{
  "n_layer": 15,
  "d_model": 160,
  "n_head": 2,
  "n_kv_head": 1,
  "head_dim": 64,
  "d_mlp": 320,
  "vocab_size": 8192,
  "activation": "swiglu",
  "norm": "rmsnorm",
  "norm_place": "pre",
  "norm_eps": 1e-06,
  "positions": "rope",
  "rope_base": 31900.0,
  "rope_fraction": 1.0,
  "qk_norm": true,
  "attn_scale": 0.125,
  "bias": "all",
  "tie_embeddings": false,
  "parallel_block": false,
  "init": "normal",
  "init_std_qkv": 0.0362,
  "init_std_o": 0.0,
  "init_std_up": 0.0362,
  "init_std_down": 0.0,
  "optimizer": "adamw",
  "lr": 0.00237,
  "beta1": 0.9,
  "beta2": 0.99,
  "weight_decay": 0.034,
  "lr_head": 0.00531,
  "warmup_steps": 269,
  "schedule": "wsd",
  "decay_fraction": 1.0,
  "decay_shape": "pow",
  "final_lr_fraction": 0.1,
  "batch_tokens": 16384,
  "seq_len": 512,
  "doc_mask": false,
  "train_tokens": 188500000,
  "steps": 11506,
  "dataset": "wikipedia_en"
}
MLP neurons of a small language model. Each row is named by its layer, matrix (down: output weights) and neuron, and shows model dimensions 0-159. Each number is 500 + 50 x the weight over its row's rms, rounded and kept within 0 to 999. Numbers have three digits each. A neuron's up and down rows have the sign that makes its largest values positive.
Before each neuron's rows, "raises" lists the tokens whose logits its output raises most directly, leaving later layers aside.

raises: "9", "8", "7", "6", "2"
L5.down139:579460505502440542473545490471435534542487543512494475586440558426420513495526502513585524457499500466603567470484537459551562526471520552484445416463536447501532360453477507481429508539541529505533473530542520501556414445530504525540456537461467487514547486502536506481548405550558495353503494459445444492570470531550535435486567491548643518606476421455448508542507496458588420597509520520529564413471517394531438531511484475545522463587461532432523470480419569447579425465437473

raises: "ment", "et", "ar", "ach", "ed"
L7.down138:537533461459522575491445515485487553519576441504498551488585519528580410539445483484472462501540467490557478555497517420361485525565553455452474498449459555528451606486479563381466564518493492576542421490488524607540475501509526458382522512570495464502548485552549472572370558643538553467507447602521463588481525424539596533536541498531451469538544521476426498493532454598462536473508524436398492545563526490521456488527524439536566470506441437504487486478524437460461467475443461

raises: " Total", "ment", "ments", "align", "cies"
L4.down276:444505492497510519522542587485533500564525564496459556436522517517532494567470486581454530511456522436503560483485444493396423515500376481510470532481428476556426437542518577518427441491498464496555560463582441578560460543509473469411435554400530482504450567493458548441502488501463486425466531510519532472330533494509585420578460455494541503429494542445511542534451475439514426545519570512480473515407495450408527514535474537428616584506544542525485523538366456483443436544560496

raises: "in", "ute", "istic", "ey", "ins"
L8.down74:545488473470432435476455536433518400596561517487435457461500592457559482454452475510488535492541456522464480502469546515509449532552481538418477645515551498561345536422476451487494426486485505507461518473521533524591494576510571506472517519464599420458437433443516512440440513555539541548543477458463537451558446463505570509541448500481516620453531585544423525567503589505469524593473508502540486537455506524564550395510451515434624461517514534560406486479515491566481525505580438

raises: "ments", "bility", "”", "ment", " =="
L7.down145:491512526443591496453504483472388585504594535529518508556444584620499478469508562568545500562467527443458517542471574487392523525518404413502529452517475450513495516455457566506550519481493516490519488489537501470492503526485408502584482454516515492490467549522556466539536469553523523450513473507448504426452482461477511421559546560502597398548488524492407508472612556469416506471450599540572514435569559562516576381504510447442456452495448501507587475619495555511546438547584406

raises: "ional", "ique", "ification", "ity", "ities"
L4.down141:493451526475496454516526514513491475495467417467379506406490588494438481546517491532467571361481444466565416478590564472547548575528490405511521577459428510461533542497462474464570570537473503447488535486478481510473487475485530501461405525462533420520534533510562508519515458507503533533486381464415421511340422497572476482403539479443367500448517429518451498534520536511456510513399443567442503459480513482558450488474565476482536460594467531416472573482436493489425544491429458

raises: "ement", "e", "ure", "ette", "ech"
L7.down38:501520538552489424496587486494508482550554471506484550537528444548454458489464506536469458443440489504554396515438649481435486523518513508494499498487497500448424545485420468433709555508482425585501543474522464534507563480556499538542531495553506524495467528491550537576480503485478533540536430472431506513422479434469489389495520413548418470452466512520463382502475475581515491606475528475465487508497534568473413396479443522388607492579518481564482474537484452476452463388530501

raises: "ness", "ress", "sco", "ments", "ion"
L10.down196:519421566455439487549466529518458517522560518457475487477434507445546497504421450422526546606440496535551520462548493551413504561482505502445531433518459512534524514544388451556453583530461525414568538567524422454471359429514482481387517420463478484506557537568657551424512501473453495468477409459536468471483621464484481434577540521502505399546488601500490446477453467414498539504492542480556449468536512489495501508378480533510527508506521423461505510472499535505558582458456570

raises: "ency", "tive", "ore", "aire", "ative"
L4.down318:462524506516481501542517587534530428549560513550414545456389531444532462559442505512551551457486516477495458557485471500487399548500486466499491521524507417594519598529579559397628586404559468485456517505441592497518435517410460526529500551533475524497534501510528564471463513582498558582455521496486452526511452558527566570465518431520584469413482475482542462453486525568494466493500491454540424512422516409471477413461395578518527520545483561340432477538453490519555457494502437

raises: "ed", "ability", "ment", "ative", "ency"
L10.down143:421522533371434566432445548454467521465449465458574497559446521444530521475508475472535479484493523567441550456503577567523521515505517548544580524459477508514519679523557564462472558549449506542489515469532415550541449434511440565508450526534450498550558605628516555543461564616537497398454525525480457441572484541573522532547483450545461502516465464491517511464458526564457429534493518527586450410535585549461581429528496513540511508510515506484432550444465455404485509561520572

raises: "ive", "ant", "ash", "im", "o"
L10.down311:548535517494467480554495476478547517418566458565508515559512462472594501543448524547478505406542545484624484532550469478479499501535530487528460478473570503520379630471491434552560520436459595527570426465518538427523399586593479616567506523492454420470500482564543539451539411533462514484489515480520477496576501418542455467455474431556538455463535425505532442353519470465529527454527497432444469476582489555431540397478481478481519594575467555571481435515484506488512573487497520

raises: "ions", "ía", "ties", "ional", "ion"
L5.down94:522462608470488462554522481430464504442458486492465542583432450512529399537513507578536565504526436528513527532527543431518447472554504511465478524536424522446493490383491410477567548565526519560415467434504499453407494513495455612488538508553498502475472503457518497512456504522494500564543507551580498464541428416526580464604548511535483442432439464537554591553521448589471520416481497467348441470409549560556478467486531499493559485642546524465464448432458443496513463544497601

raises: "ments", "ment", "ement", "ation", "ations"
L8.down111:466489539523487500473451457504589546495558561491540510563520480512472557440419532454509537437521508513427521524496526462381503517570492554507440551498478513435586483444466558538506549519437600460470512490526452437482442412497473462452507575499606474508564644553532508525430459578538531620501466448503535479425496503515529540456546454512469492498533552377434426501593547564449560476472625539476519533509547485455507405523411466535593515497470479397466443452518458570471471610500547

raises: "y", "ci", "ies", "cy", "x"
L11.down246:567439495558399518462468544563506497408488541459515530472544480540500414522471518481502480484470472476653498598535445443424495472430529471354447446476502569515463540532483517579489517536421435511504482465488482560498489563486497576512385558575525481588505453506495549513554502527562525569444471543576423526380511528428494456572550480526497503574534517548461536452479456510425445418489515489454573496521490445532456646466513508438533562536539547514517497589501440497552417408457475

raises: "s", "nce", "net", "ard", "so"
L4.down36:564501542481449452564495517505578554469495514453471452597523484522489397533515450561524536505451511567498562497524492495541541491431491472429533502488375604474407615500508469528500536570472535513496530475532499619467451452593527424517545509441467458559575534529494445420482554480419504508546334523481554500485462498487469497545484460546296509469591505547599593458559570569516466502564587474471519590459521509473531517531504532574513481489467506496551478530495510529552486458500512

raises: "loan", "du", "aged", "ough", "depend"
L8.down27:620517440541448614493525589496451500526463591436458447523421507420532409450614533513449539490554390532560516541515482474451530503526543463496478462480520527530486524534467577505472496416493526516491561489394524443475440559561531375488567512424478567517509508420532493540492500382491465521553383481526522466519490496463464494545481517463575432536480594517478527561551577505495515407502457363506566459484497489572513515575494488509522491438395542418513461567491538486566456542456472

raises: "tors", "tory", "tion", "ade", "try"
L10.down100:494551397518494572507427520433473520554534450504521464517447486485539530538493605525351489473430443613523530492506472534482598562548536447503497456522527532574486563405478500502516455526459509625467524490602455488524509618534451460460566609502445536557489570437497403447510519450591507388463490422548562468448566487434512501501580469519562430514509544503438529559474510587518518486520502384596441539569475500482498524535537540457490513522530423546489479539474504453489558462461548

raises: " until", " in", " on", " within", " into"
L11.down79:540535483468447510502516458522544514430424579492462429491490468485478549484530506563475480533428395436511517521468426414500475565489484515496518467452547511509622464484464517461510473572520526484596404445463502576421553483496581408437489521537477476557562557547434530546622454639478418551510386456507570514552465508515576417525495585508498488498570470493500527452459476476478451494466503472549550540419599571597451522485536478513448536492566508422428510578514543546616452538548494

raises: "tors", "toria", "que", "tel", "tion"
L5.down195:548418420470496560513589499549535408526514560481542508577537527516433544531460447484544491600454436572451480506419471455486530459519468394545434544473476500444526550548515520501551515557559484536462488496612425496502525529495465446463447572602537595526523597403549491604462396479614536455436488454473536481478488564551568550561524548467564512436504484455539523525518497473488493524511459458553415586571576501442546534417467488412611517531566511437485471476553463476465461489544511

raises: "ize", "use", "ions", "ash", "ion"
L10.down235:421518555476491476469511508546547429492477511507451462569480518419588381527552539488447458414556473480560485450496476537470445501439542441504469502483531430567474374528516427485533473466437567501486469508516403414555500459545541547457456469513443453472443481577515592477509517434486586439616446405489550396538424484444491497642527546514429555523459483562466542464480483502393491520558487393446546472567537412533441511518582517493476476428488504520492477479485528517469430552447577

raises: "ions", "ional", "ations", "ological", "ive"
L6.down206:518507455457529504469513499491439507539482460561495429593485515498543471550432634500469379435544434549434418495487585340425513492533482455544476516496410564496472547495514453530540503547518463427491630442492495530425537503553470494533448564443497550530571535618519515427585453507495529441543452425397565537565537476490402505520540464464458537532481494454487551463467488393469501471439541463541541459483561559534518483458567464520637494575519565512531476535479497464494442525504537